{"num_attention_heads": 6, "num_key_value_heads": 6, "head_dim": 64, "hidden_act": "gelu", "init_std_o": 0.00389, "init_std_down": 0.00194, "lr_mult_o": 2.0, "batch_tokens": [65536, 131072, 262144], "doc_mask": false, "max_steps": 6235}
MLP neurons of a small language model. Each row is named by its layer, matrix (up: input weights; down: output weights) and neuron, and shows model dimensions 256-351. Each number is 128 + 32 x the weight over its row's rms, rounded and kept within 0 to 255. Numbers have three digits each.
After each neuron's rows, "fires on" lists the tokens most often at its 100 highest values on Wikipedia text that the model never trained on.

L3.up432:149160141097141087107118132133084089152187139141145091090174117179136100153140083093158114131095145129201130152122122147156161097094130135110116180174179105082135068101088114112164158219099137179107105117162164123106132109069180176100160125138087190118164160129129158160165159156084131153
L3.down432:117146121088096070148117101179092132147127099113117119155146126141064145147186167099117066158144225073136153119164128112118110153128141180170109108092154104181104133166127143152085176139151126148159121169129137047105117133159046133125171118117160145192164123164161124163131088096100132167
fires on: "hen", "ising", "ling", "han", "ing and", "oir"

L3.up279:140131131054136097074117142162048166123142119139096139094136129196115131095147185108086178105086119118125075175131096097108140159080105186176114155149089168107136168078126160095090140189142135107136143083144169081104099081146113128130219144090146066141103130111095074171103115096095116084
L3.down279:115133145142109132118179087096128080128083115146112144159128161128143082054159075149155140202104124133191116128077096147153150161128170082143175142118175155122123191115158141142157104140116116114120082115167146197179128102074171154121133121062104149186143137129078091163099154093148079156
fires on: " many", " various", " several", " individual", " Phil", "Some"

L3.up92:185110087112122170111141147124085152114108099159103205131087126116060176164088122170163103082142103129080086089124160099166141119080110189144146129111111153113195171118122123119147184098096104109096077117153130151167057141159141125155111106092151136178120192154075146134155127145122110151
L3.down92:114144108067137104149124098104109082087082176139092131171170116175163185089148093157157115133172138102184146175126182128159136130148174122082145191126081106206100148057063151136149139157098174159166104197121114109165145080062140137109159125130167137142098142103102123128094116094178178097
fires on: "r", " following", "- In", "ol"

L4.up1030:118131063124145187119164060131156204152157125125104135111158120201130169125092164105147147093169112111122125177092130167083108150067116113146102138159136104102189125081051116095117181109114131108168119158200151164053151103111134136091137134131102118116176143082121131141183168129101161062
L4.down1030:156132136140190126145131045139102141146212133131109139170104117132150089116185105176198122152143163104134131138146112108059130142121203161121104087148158065065073111095130141115094125182145157131136131168096118090122101138111148116164061113124131158114117150078188172134156190202143124102
fires on: " \"", ", \"", " \"P", ": \"", " | \"", " \"B"

L4.up1158:190084174150159159198177099122155177154046062129110142143142102139157174108055123150106122111152163161156081115095039122130146135122066123097052135105155079090112132130102156118125076119126131153120102141114136128142126102121131155138117145147194144160123106124140186105189129055132142086
L4.down1158:048122138149151188136161063126136115092110145090122115151161103151123107141065157169194210112206149138086183124102145121153124142113132144159144138138145119123163081124142125116141084093143133132140180128126174130070090198102168156098189118119120124118158137173169139089140069162141090143
fires on: "ord", "etz", "eder", "ib", " Abraham", "orf"

L4.up586:139104178104176048162161112175089162103072139146121154092126149138142126173089096095124129071075191117202079138080112118155142163083092116072165172118145087087138061136030169150094143145121096083138122129145146144122121102063095150133081126164088112192156161115168119173124166168138139103
L4.down586:103075097113129155129104113136119108141109166140153199117138175161170170126147147101123156130099124128139209178065131119126101107122106090094134125102085090118096095144127146132079080088152117174142111162168103189141107180101137154074122182115124096130138150092177122141129067154185074154
fires on: "1", "hen", "enz", "980", "5"

L4.up1016:130130161207133110119150103105125121051097120156064148157137118123160176132111135093168131088152110109111090145102202180148099118119107130110077156144141136146088091068092158077117118111037125174125107171116116114115107096174174087159151172160114168154159120072161089107142110089105110079
L4.down1016:207165046137167035092174095144117091132091183130094122183167099045143061111143125145118108154123088152113105123138126069133197139071166107115120135166132108176097122131107137091120165139115154170116118129166092149153151110151150144085142086122124132038147156101154137122116126135157087148
fires on: "in", "9", "yn", "idd", "ait"

L3.up783:093081131084128168080172130124156126127099096139139093156123194150145114113162093137061136121183104106055093097149078133134123173154108076093128097133150120153167127110064065111103077140102147200139131079126143150113110164095145129134177100197131092097201110133139090135147147076131150124
L3.down783:158150155150121217138104126090113117156100180125082085107101090133100107191204161107153116145136126118123168100130110115133157162113134159067122114114163052208135123106124073141106137137113092129107184156106127137104093136152135133065183158134123115148129134130136113130166125066164127142
fires on: " b", " cm", " mi", "ress", "ches", " length"

L3.up1513:126167124204102063114170175154172173113078155100173114171136128127104124187094151130157148150096113142112075134099151138139120095192135089106115059070176076138084128175089127137125138185121105206081138122115092088128076111179119116125057100072112063163112089153102140137115144085103114097
L3.down1513:152104115145143153121170089107140152193085090112079161141154144145131094147146138108107128168133128147161062139090134131145080116073119112142079149131101137130150073159119082057134152141086125110147117104116126102090121159173148152129085142138112191117048126160100120203108120145097135177
fires on: ",", ", P"

L3.up679:189123160159146125168158127141124203053127197119149150106102153181128096183143171157081221104127130138097144100126086110108141153135101124112072139156134083174114127106114134100121095090122093103100087144097148124106089102071150077131099125187072146089132133098153142127126090169081163090
L3.down679:121117148112105047106155131159133079108142161137141110167104082110079112182156154108154167109121186135126178094165166148091078139084147079121174144138159117150162112155119104081153133069152154142185131124113119194107173127128078143084095174121175139193106135144149129093121116080183150142
fires on: " released", "x", "z", " coin", "raq", " jump"

L4.up193:140141093145093129124149106150153053123132122119117109102138167146107124153138103178102054119048093151145156118068051171147157112139056121172109136189171118157131092094051132062091141089151122128198091164156183145150135124131173105121127083120126143180113101151169117089143085135149132085
L4.down193:172107096192173085098104164126126154126157157158153084144072114079140123138150118127068136118098113181023106137100168096096173145126112064096173115110086144135072161140153116153109108084080064148084206168152094113159154138161143158109093091082129132138098165172124090149166145144126161109
fires on: " test", " sent", " t", " accident", " contract"

L4.up1510:120127076152108122128045116116094125125136108155099084140132136161142119105110158126148180180107092092181124138115129155105163114154114139100108132153146128162090176141099154152068130166070085077148098078103131167091177119152143144169072074120147062094151142066094062062117146100133119120
L4.down1510:093094115156142147186122127109118134160055176163161051175137186166138095137179090172143136112074121188069127129120102136091140128115155087107098076173090128137124125119135114157100099134161108179133165140122150102142129102146159135091142144133198222145084177086168150122126122105155173093
fires on: " also", " still", " of N", " almost", " n", "; N"

L4.up220:094107133133058147138054151108138112095096144149046130153166079124168136131056140117102088118116116092190052126172120163097128120110111185130154155106141111167115152071163132152126135181169064101107142102155109171135111125143101101101096098133112084126129147188175122102124067160157150133
L4.down220:085098154119131127099106087105092109099156036145210083133085178110162108141148070193109158111156122139150166179133168140113102110134156111129121107112120130052205105105064129126156140100124137163148111068086141082115151145171170097137123146154222107115082137142084132132177142142124147099
fires on: " Cl", "ton", "alt", " those", " Pol", "way"

L3.up37:119151174140105200167072126093074176124089136143125057105106148164079158168177184167107144108142148149120127135133174069131148128092090145154156180131085184048082136100143072082153181169122102085126104120106122129166125179193089142109128165095112150070181159153142141151096130139140114094
L3.down37:103084107106120160121097196072148105176057103147112096134132092127116126146118086190126142158128097126134094125121111110140143195082165133157127144196146108084132058150164106122111102109157154132129148103147162230142091101165142136145100165122162133196061164126087156172104108096127112109
fires on: "ic", " housing", " Phil"

L4.up368:145169211111096106087103157187078137115095126141123110104131171141093072081116112194164125086129152169112087130133087103124159093107152138164143122192128159099156094079126151079155180112177092079121108168095103166114104136093184098165134119134099149135150118108072179103128157135124135178
L4.down368:158167141092124178170091091152134116128148092106137137127172152160148131202126154120124105106099104176104099110168151116154068171093121163073152127121101106063108140084144113150130167117163141087046123112118138102121100194120133087169135131134111119108089128154103107097127070138123138105
fires on: " Th", " th", " Com", " believed", "Th", "a."

L3.up746:135122115067151148135108192142111172127124164119177071074103100111129156152126136096092057131189087217161171135085146151149092133117185129167142146117222130113172095154135146079117132104094136090109121140113104160097114144126111134113161109102094119123138150094093085105192130117146125093
L3.down746:086148103034140140136137102118188161139145082118157155219161141137130187167114040111140165164146147153130183126090122166156151108113167171061116093100142164114114133159158105126120159145119130081147105139121128140134166097119079136099120142094127198093117101191145102164164087185146145150
fires on: " final", " first", " First", " second"

L16.up199:127150155090111149099118101118145127127141099113141158137132128137134129126107103154110107117189130099099119106092106135152160107142166134139092073156113164164189128084110158136117119100202118130163182121121116173154138185085114094253139149125084131110087092105099182118135165139132108073
L16.down199:114139100108125142109143084108148048150136182149131146132152160103152081092116126076157150183075172124062154108108156117157148140134122105151106077094096113155097166128187189097133106152154124072140138184136156092117144185088173170079138150114085172150118138123164190105135155140126164121
fires on: ".", "a."

L4.up1190:125109141138134136094077189155125138143195079176085103158148102109120108104095115169117176074174138166078121143116135113120095172132109122174111129154140089142105131175121132127120160089054185101087177099036116107097127077155140143106159221106118190087151182120049147128125137094098104157
L4.down1190:098148152123115149133131102096164151179143176108128093160078122162124163137100120142144106072141090070137111134148091095109138149114164161178112083085202182073154203154143117142147145074149129051110125132165100111119144138091178119147109049179102197168109131131100139168157119163140106210
fires on: "om", " January ", " | May ", " | January ", " Ar"

L4.up460:106161080094110155133082161093139174132090104115151090153063126165092148155121145109143187125145138172093123108171090124113090121146116191095108047077128125147137186133086154173133158203171108139173134089167133142093104107117066122111181133114071161054065113137127133185110143178117098132
L4.down460:099089102188126122143105116110136104130176103104100090118116135176145151141085105106118142080109120155142101119125119113140130073134129174169141129184178089096177118131157165150153078087055093150063107174104097162153104110199103117145109156165108122132102165130146093125115035111142121121
fires on: "ard", " book", "ated", " title", " R.", "gar"

L4.up628:181149103123081091159093154150102079083121186085159130082086175131158147091143103119105113131113109171162145109086111152156135110202116123155102150180112113112137148095130149169146187144073097133111146119161124173071072138108091088196187105097146129176187091218111105132118134106125105076
L4.down628:101178149146083101166128060101174109132071070112173123135190139141155146103099113154130162105173126166140091142129083132078144166152134153126105118116122154162153102072130089143189131093116176133067107100078097067136166107174100102109145099091071116095193174103116103087114179146139136169
fires on: "===", "===E", "===="

L3.up1083:111122150167167148110105082070134214153087102077116088145092177100137126167114137160150157097126126118116111103138199197093183148100107087131141119161123134104186087136047126052100137137144162149164198125126142148117186074135109138090158137132109104120117150165144118131115153118109118151
L3.down1083:157106116166143171129059117136104143130126106120236142115170106166098098147100121170123137112091122061182117119155063170193187180152149130128163127060157117127102147144147185089093096142101109077129114122118126088178100103181112166159074071120139085213137066140098154140081159165101117116
fires on: ", \"", "t", "ute", " | \"", "ut", ", an"

L4.up13:101135089134085179161097153090111118126087087115095094176071151129079144149111141137137077131108089139123135124147176122129163114126133178118170108133027102119112163154100118044112124148058176179136129118113079178121072145104095135075124135083132138116132079180166077159098092133120125119
L4.down13:100148123099234169165104140124078037168124119165152131150089137099110059153160113131127135137117133109168205083097190147164153127171116108082113113134157110188119122124138096145126120150135162146213136107121106190128094111073102148117134151127117105094154096148023117129115171107152142142
fires on: "pl", "ert", "let", "pr", "ron"

L4.up675:113124118144106118126156139153085119112116126153102074114085172189171113119150116130155140079128083095068108144152053137117087113136062122070143150091112081096159144113117120135159180087104119191131168138150110155136150156137127169104101144096124147083158095060114130108112147091166115138
L4.down675:122122146122100076165080103093097136156098162146166132164125128111104068149127166157093114107150136141069127097140143123092074102084134167114126102126150125109127206140104118167117035180132093076114075103196134104138136142122159115144113160180142156074075124160028121166082115181125130113
fires on: "2", "its", "970", "ited"

L4.up971:147105137116146056133123170104098186107111112108139053084057134129102076165124082125096142110154090117195134135091098100073120109088121114097199140098073125111143146177099131191107175156149159155155145139096074117152112134136020093099080100099133099146132124042103145081091145131133118141
L4.down971:150129096133149105151116177110097128144112082138129085098181154080110138096168146142115150172107131101130174163103175026092069094076143162116083133155110167104144137170131162102124112122127151167180113114144096190109103161105067184106156102106116128124174113147084123114142138147153117151
fires on: " V", "V", " | V", "- V"

L3.up1248:111185172147165134132097086148146107149098130146139136105077115106119118126117130121091159113162135178108106134154111122134075125143108124081117102108114133069112121090096082159198136081183091080131094133169070063184164121143118106166123114129171189115126097112171087185100110095087169169
L3.down1248:163146113161123090040089166087182114187134152159162067114219136129105093174125142181128140065171152077081208131122118130117152163156128141105154133169071105086091137107154166147100122118161109164146134092126090075117073138094112129149129157144155091170118138130109164123088116137137111131
fires on: "em", "che", "iano", "lected", "ances"

L3.up364:209106122107140148197129091173109138168140130100096125161087099129165158147114100142158091163175137130127127121092094132180141126169130141173145137118104129099161108121156103129167089153129180089102156124160185177128129136097163077105189122170111088132164084058189122115152117150158131090
L3.down364:125089083126135151125151154084080117121144110132147152125078091197131103147112138108107177115112095174122170112115119113141098135111166143097162157137216125151093111123112117090124059103168087122104149146151180082158128191167095127114137102109114073118135155188133096134138073096105163108
fires on: "all", " North", "old", " all"

L12.up148:108123140102072137116133124074118096107110126141114157138135091150131130162112129115129145106110087121090181091081129074176135114138133095111117096132144127161149121049144129154203133123175121141055166111172149172125156117078122069156223122108105135088092150124126110109123199119155078178
L12.down148:141109113085104136127114159110100196122191093148158119086061111173116142108161069134065095103100129110096147135073114103167153094152124136115160136181094121140165171100159103128121102132141175185180088148124154102150170170114192124143134060161130153109108078109169161129159123124134101093
fires on: "1", "2", ") | ", "."

L4.up911:067095043100131157165126179122121123159110101169151085088138090198098137091149150163116124112081057145149117160152161112147172141166161155170068200149081137119127158058127109106125135172144138093132102096141157235124117144119144107103145092068082123120190081137119174133170094129133172183
L4.down911:149149152150168131162150136140120114090120127088079107163140105140169169122123158061142112121086119145151147105152078183137148165109119133168128130077171068104106079134137170190094121111134138167109080102146068116128121128143139142073106130145156145227111104185120177119120155109154163129
fires on: " R", " \"R", "- R", " r", " of R"

L3.up98:117163160115121128129168095087102141077144079118121146109131095128080143183114108130087084103143174213138197138082119094148083156128078177196132129097132147147119189127117164119077128121140085124113121147127119152144149112113121150102150151127110190109122104186152161108166080141145130099
L3.down98:095151189131101166149085170137134126149143118134108111105118140119132135120077077129152151120128080158094102213152068151123181168153130083148132179155140144093163100164138131156136111108105094150123140103117120092165128116169103084110082173123158051153099147101072149098073087145138136116
fires on: " is a", " was a", " was not", " is not", " was built", " built"

L3.up408:147141079112166154123132087128060183115041102205117133112093194155126180142125152148197111089145152084153176105146172162108163103104131149143164151116081073159171153150106119127107178112131135146125119088187138137140142161127114091129162174165175112134098153193124122182065110085132131100
L3.down408:074150145120158114177164097143071092127156119198153055107131062101154165168124189136186128136110138107125139136115138106132110173098165145126146150123179141141126101110097136119148045173135164154112131141138114100136132131131115166106181111155121083152171116142133121078142153094093137055
fires on: "r", "pl"

L3.up684:086142127087167069135157161097057171142109138157143125048066163208127124081148142151120132125153136100105080107103139089102161125155104151116105127111138083126145100120090107161090169159044172120105176088158120111117161115160108175137190173114121172058121111133165113137133167170069107173
L3.down684:147146058136135152076095111142152135161052135087145170137100116090165158114137176131101000151204102157109136155142126144135138132118128159121134120105085184157124092150151130130119102160137163145158137122159128127151104137116138096096109103122199066104096176169142202112102100164149078121
fires on: " its", "er's", "’s", " Its", " band's"

L3.up1078:167152143101103103122129152127144124152143094111084137125099081072072150108104072124144133130148116134162127085151143094107161153170166129148138168133108132131119056118137062110131160194075133107106148103115155097099132077147156139090123111097141163083167125100145110104109173089119127089
L3.down1078:087192101080083183056145135193119080168160114192055160092130121173108116118128169155104098039112083089120142101089110138129201182103166153102088133152104138117107107079187050183159108146106173124159164072183167108143118123139155130116109141165178118104122154168126107149165137092116179176
fires on: "| M", " | M", "- M", " in M", "; M", ": M"

L4.up990:151119090078158151176160145117130156147119124153117107144156118092143116140108184139106092112131145083178099159180156089123128107134166124163128122115143115147157131100085096123169157190133124107101085117169099165107105187187116136118190092121121146150150111112147101104142195187164198165
L4.down990:119162210088122140203077081151132081120133163059119119161096125149185152102144180115120134133124104103108159135131140063156164124121148176096087122126127099126099148135087177161155109077146122183129123176075108134145133126147076105079140074072177135100181137107154118105111127146154124122
fires on: "G", " R", "==", "- R", "R"

L3.up779:151090115123157174131068138122134192079079119191121143115084174134086090174152115116130094168097151150069112109117154156102070161041033144119114124086097142126146106152167141107072102150139183115084146123134105150076087093187126127138128066155081097117105113099113141126109100125125141089
L3.down779:147099119102105110140142147087144117112141180138081075151165127132154015213112174101140174152092141097103190181133187070105095146143137148104176164198172166061127096105149114109148133143107078093158151147145099185138122199127125133130164139104117132148153091064124143129090148105156151149
fires on: ":", "C", "st"

L3.up1359:179126160148155103151054126117174091136150086155141138124109122117151077152113148119080151096135162148201072192152139129117110105152137089141097164142116178141090164165104125119100087147178133174108112107140119169110118146124099137172161110147137090170100155066148133127103156111169074090
L3.down1359:093176121158158115117146187118121158093138125152147031111088066143121132141107132130147180117122114155118165099116194113177115094120126135087121077172140154123130115099111102136126148110145163140135083142122100106108151156148171115074086074115152101197162115171150125115148149177160072131
fires on: "ur", "ue", "ource"

L3.up877:170072128093147101045111112159105103119109164118107109092177088085132172220141134143199095098083102147150147120117185130143129148111152077115163120103117106119136124169138145122116150149129139151111129150147107115175116145112157169117153139118155136142100116146099179109111151148124100090
L3.down877:100135071108124073169155149123173119130073039149174131155076146139149125163152156175078157158133191123098175099157095069105108181106196151182063178128151144122156158126122155153182102077135152130080134085103120085094170140178078106151131114119149124132077119069093119159121126195115093093
fires on: " one", " so", " full", ", one"

L3.up1401:164153116153123104078151050194108192147164173069135141119138091096126122129146115196155146077169084153141100093131111151084147117084091155156144130113130145067140089121115092128101175187103127138111068056159118140143158156147151124124163088093116189165164088156163088115102151110136144147
L3.down1401:135155104194123074106088175147164173189159138148076150147125101151194133133159127132103124115132110185062108078117155091192158166214110079105078093156111161170108162130128183201119111188112129116139163102108126080136087108152103155140070097129154136164069097126081055108177123122117148167
fires on: " | M", "| M", "que", "- M", "rap"

L3.up343:177125132106111146140155156114050165093108173122122119177091124124190061148101098142130086135136121108102081157161146119070202068108119109135100092130115127097151191130184111136161180102092129101199116154155168176114140121165116123115127130137168175153151099163070095087170129080105090119
L3.down343:068137137137116114136157111099154141159166192173158148070199112089102108130109134134110138159137114165109126159148145108087107052136106094113106121117150156139122098128201161141154047140110192068090140156121145132126076126181118137128170130098114087160148131159136108099141100125198142158
fires on: "ives", " points", "ches", "}"

L3.up376:144128135146097134104129131082155180132185130126164126109131127123159097157146159095219144130109096168101093170177122090148111120098108089133183107104110073174058146109094156193150120150079120174041187144122107145137165069074139148162079138116130174096161062103129108107093176156107100037
L3.down376:139174079107157130151142174145127198146119124108093199112136142172068141134147139073108097113137148165130101123159115142147100153088110162118117202135099155133155079070140133093090091156174088067200142096176186117101104118149092154175141117153082128114157133060108134106161191176118142176
fires on: " games", ", The", ", P", " access"

L3.up953:135104103160144114163129109133125170112083191147072126105132130080114135110107135137149130103169129141143079166106113148103149091101057161133120158085157130131105195144126140124076086112126064132129140126100157117138132094125156167103118077141112111142151188123125172148149105095146117152
L3.down953:067094184145170151089179140088122179142095135129130118169141160152128143128176142106139167129105077214088140135065139088115132103171113154107106087110146108148153114153140089093150061152125080189143120127139086163133160098102147162153100152135148126150136116128077082135142148131114161195
fires on: " to be", " was also", " subsequently", " and was", " were also", " he was"

L3.up860:142185119115045090111168122084117112152163093141187129121078195122114185190113139147102116133095079109131140134146168152126146206108163149123162148118137167086102171184117077150160192140097108134112187128067140108110109115093108138140146128153175092096137132104146104092111122107168135104
L3.down860:088174131102106104146155128126148126089140140109093133116146104135105058102141096170090048100127105098093057146163104084178093107065122091129150151095116135126116153159084150133118150215141182085129093117148130143118105153139124092121176174128098155101101168159169195133155148153091145081
fires on: " two", " three", "BC", " and T", " and C", " opposite"

L4.up347:153130160120124103102089179123108136149068169143153065056132169082176100164109146140110177133154114154094151092134121107137117149137178168150110131058155099132133205112123175098179112157126075139075125141132126114075155140120118089122124119111119152095101152120078134138091117114069144074
L4.down347:117102130105210090117103093116084133119114144088069171148117128118099082096151154148127111123117123138069162145154117140145142089094110124150112181142152126121117060133100124102151164136103102146130132083104096086120141146117169179124104071159180150104113172160198145185153108162094101171
fires on: ",", "al,", "um", ";"

L12.up525:107088069153100128120107082206102169105107161162066163141105168103117148099088070152139142102142121148156132087087188109091146092117105059147119118131056104135112089099111135145120171150191146073094139179132226102138125144110119077176094132178106114150165126120178087146168174082109159129
L12.down525:202121185063150064107177099187090140124073143198146114125090114139156109127132163071158115083128149116103134085177207121137087109132072146062153164090078114064151095126115153161186133070128152132104124081190158086167114163059086136118145124073141113148152148142152171128103150076120155153
fires on: ":", "-", " |", "c", "|", "L |"

L3.up839:138094078072156126164107183069128088104132105145123148126075150129092101169076108070131148127140120164120128104102159161150155125125138155114126123117191105032069141126101169083091127166050105176164145137103137225077164114149122062127161113169080159145095142127127094110149146101160120093
L3.down839:062153074110121174145162092163109085111118101127084137086162196142107141074175084076085133134137127173063093159083165220105122094107157174131118149127082137090101142156182100190135089115161129144103129093112114167132077105178119159115146133111095112159123185132065094089166090169153155155
fires on: " is", " first", " second", " was"

L3.up254:169123149146099109120055121128096194117139181092148077114145148090185142084131087104154181135174135111101127118107074155142135114166129076108092156097103081156090147089084144161132128184073171145114112079090089099137102157164107106142175054127150144072116138127122152153118094099145073111
L3.down254:126157103104176128159178044124138147133069125141146094121143195125131127143186124124076119121143116142140127106147152127189154148109116120143031086135153112101145120134095157173116138192169090086174162118135123080152097194084114162166072150132145055092124208199079086148148161086160090105
fires on: "; ", " | ", "th | ", "in | ", "a |", "a | "

L16.up782:119126148135154150080140118117176235075116116125156178157105149127093087153095138106098124080158110149082106107061161108080133141145107111138203126174226104163092133083107131102103146096172099193177137127136099114189112077147178149125093137084082099156178090114089135063095170147139097100
L16.down782:081135144111105155106168126154121255125119134177125159137105111180118043160105132138017123149099114171148125140070119100114110096102084137081136090108105149101102151086152092148120068042185123169167090130148101085083134087142206179102063095103121126147106138156076122092145109113072138150
fires on: ",", "1", "."

L12.up1054:136155160147110142109121098139147131118114115207130171090105108141153088131118117117101103068099180182143120171094166119217210145113152086124118075150075153142111090084141095117156093126118095122084071182163125138125106111199082135162102195175107115132117124109182131153171090183152088108
L12.down1054:109151093135075096173104140128170087132133090097167171110127134071118092077112102125147133128131111125150140135176123133028140161121130106121053143113152105118161168123061129156092132132146163108184093147153133194121080144128157094120137146111156062125099089173149157181151170145094157179
fires on: " the", " under", "-", " under the", " through", "an"

L3.up1394:182154079127057064086124203104098080157144126167074072132163184136122123164179147148112107086127159135102134080163073128172104098178120105125125129098190093135126145117119142106116139147152105209099113056170157148165153112098099152099057087113115119118200128129112120140121148157128146142
L3.down1394:081160147118129106186155110109165171124135170141096155182076159121099129157128128089135134117136154127028110087128152111130154064113117112184148116147118142109100125133150148137151115095134175121175089117132090147108155085121143140148142091163118109147095133115082156125101150183144131137
fires on: "is"

L4.up1020:173111163112100157175109213143186148159143111121164118100115088074156096166081165149187174147233151145116124161126061101071152084091108055122113134180103150131117202187083105122141154137163158149144139116150105148105118141111111106094121109088221063110163169109122137092098170093103118117
L4.down1020:109105168124177142145087185088068179106124158166138145101134107191167156114140108149134125121098104124125193158073140177140131094140087074088112076203090132139082111114125157135146160163132119112091090134178138097111113137070154167129184145165205156084140118123124150121069110091108106161
fires on: "V", " | V", ", V", "- V", " of V", " V"

L3.up891:156119136101146174068112074118138174074071167114169121163031110133132150064107123146164150107121112102092153156099165132117130161091123176147108153118163123175132141129139083160116081126102106121062201067160117095111152140119141112146160113123160113126179077183131130124121140123121114073
L3.down891:142073120140195114149163156130085117146154114144142055108195087113117120151101176121202103118141179131160117152167118118119122162141089131117106186113088132110140123117115102120138145137115103146092112150153149094170142125096101105113119137180053143104136126149066134128108162019144073126
fires on: "r", " in the", "'s", " medal – second"

L4.up125:150157090097136123072154100178086239126128149102121137149105106114122160170065175139172110146165085097129194120136113091045122074146174143134160118086105154112117098133134172107185150116123099160090131140150172103115114115159151159122122165161143195136117146123137139104135149137074146121
L4.down125:123134134120192122079135099136110126162175123116126138132207105093130113145129196158112157109119150155146102135161169152133097155112146151158109179156151104123140137129080157135150077019188150127079170115123149125103136070130138114102138134139140183094159103152123061143097117115131091064
fires on: " it", " [", " Europe", " colours", ": \"", " residents"

L16.up814:073122105144132164182080107169185109131162077110146127138202131175129103157093160076178142150153139071193149171113051154148092098122137133165141125066124072171097126123139175162152139108109155119126104152161073097106106133167067134187114134120109121124136170095187158169131174141187098097
L16.down814:203115162133114099179138053153074159145133134134091140158110084137120122110131150069078135110091127120125087112079129168077107120130117081097106115164096158140114153144079085156115157207141141220095069128172142153115105102125150115115135116134146189154126098121158117143087174161123130150
fires on: "; ", "\n", " | ", " Romania", " One", "005"

L4.up1166:160110171116125065172153105170147091087073120074154113078098149150154179061124113122124100097110119154157134143091161147132115139164149167154093146164082154131117123063143118130138173111118105105138112102204126144108163102166135117127113160133128120091103055118112080127208152134098088064
L4.down1166:139145132163113110146174122160173199121153091136164107068148161135192095135170096109142118102096132102100153147133089134096181152088141085145104114127103186054137126070170090146113123079157100165122134149122066207178078108136102079117166192083149088111103126125175074088164079105082148113
fires on: "===", "==M", "===M", "====", "==", "==C"

L3.up18:106116198159168113157111092167128130102093066105167169155138085080094109143169063134171099150086146093171087147120089140166214129147054105103080106138145120130169110083111098094089097088096144088122155110150125203128130107114074108153128085139151143110147094148165120128143155111051122173
L3.down18:151177100128149096136152132127092093120149142100067134081145181162101146176079071143130129130177099129151073134166107162150108138130078143107145136083121101106115059116138174141153116180127137162139103087112180134146118148144110086144134133118150124000136094090092123154157168097089129081
fires on: "'s"

L16.up102:146216139158120197135093091111162108083120089134184103119129077160143119068121056142145145097179154141112118105139104130101141138055163129174129062172108173125176116095135090121121170124039130129055101151087153099089169131116117116201092167091127175102147130111170108153121149211121149075
L16.down102:124187138100133177137131122136206140149138166092119130135186133163177159064179152137112123141172095145135035161165119181103138107074104148099158168174121088167079118143109196091114114159155114109155068148063122096119060141095180123126164150115092159122127122111156113104118123077094149120
fires on: ".", "==", "\n", ").", "===", "-"

L3.up1001:169105114120104210143115111127157139142161174105116114127139172093151168122113174143121148133131193143094115162148119146106106147083119131078135149137157122096198153143128163121119120166095181088088146088123091059101140087086071107116132137200143109071166046112104114131112086054138156072
L3.down1001:147078162099128176136122157089131119132081137136073165137112091168141100195165085205138194084118079075095149053165120138158115117130160115141155154155157179122137081104066151118093152125136125106147099137151132188080118121140116140113130180171135126168132133106128160132175163124144097100
fires on: " c", "C", "c", "oc", ": C"

L4.up1154:187134094113105086123172093127077103093115098148093084077106176099150121107094087103076097173172160062114115123128076126050161094098126150180168109139148142111154110118136124078131175148120157116103118203207140116137113110182142104188119120194089079164122098104183141115147135134129049092
L4.down1154:147080099093094125156106089129143118120144162117150091146216134173141172111119153148107176104146150089106099100061134139109140075129112136094112174112094150121140121118113118159127148123160087117128143153081098155106166099155141101092114086192108136132143152094160067149113120162165147116
fires on: "he", " em", " the c", " amb", "gl"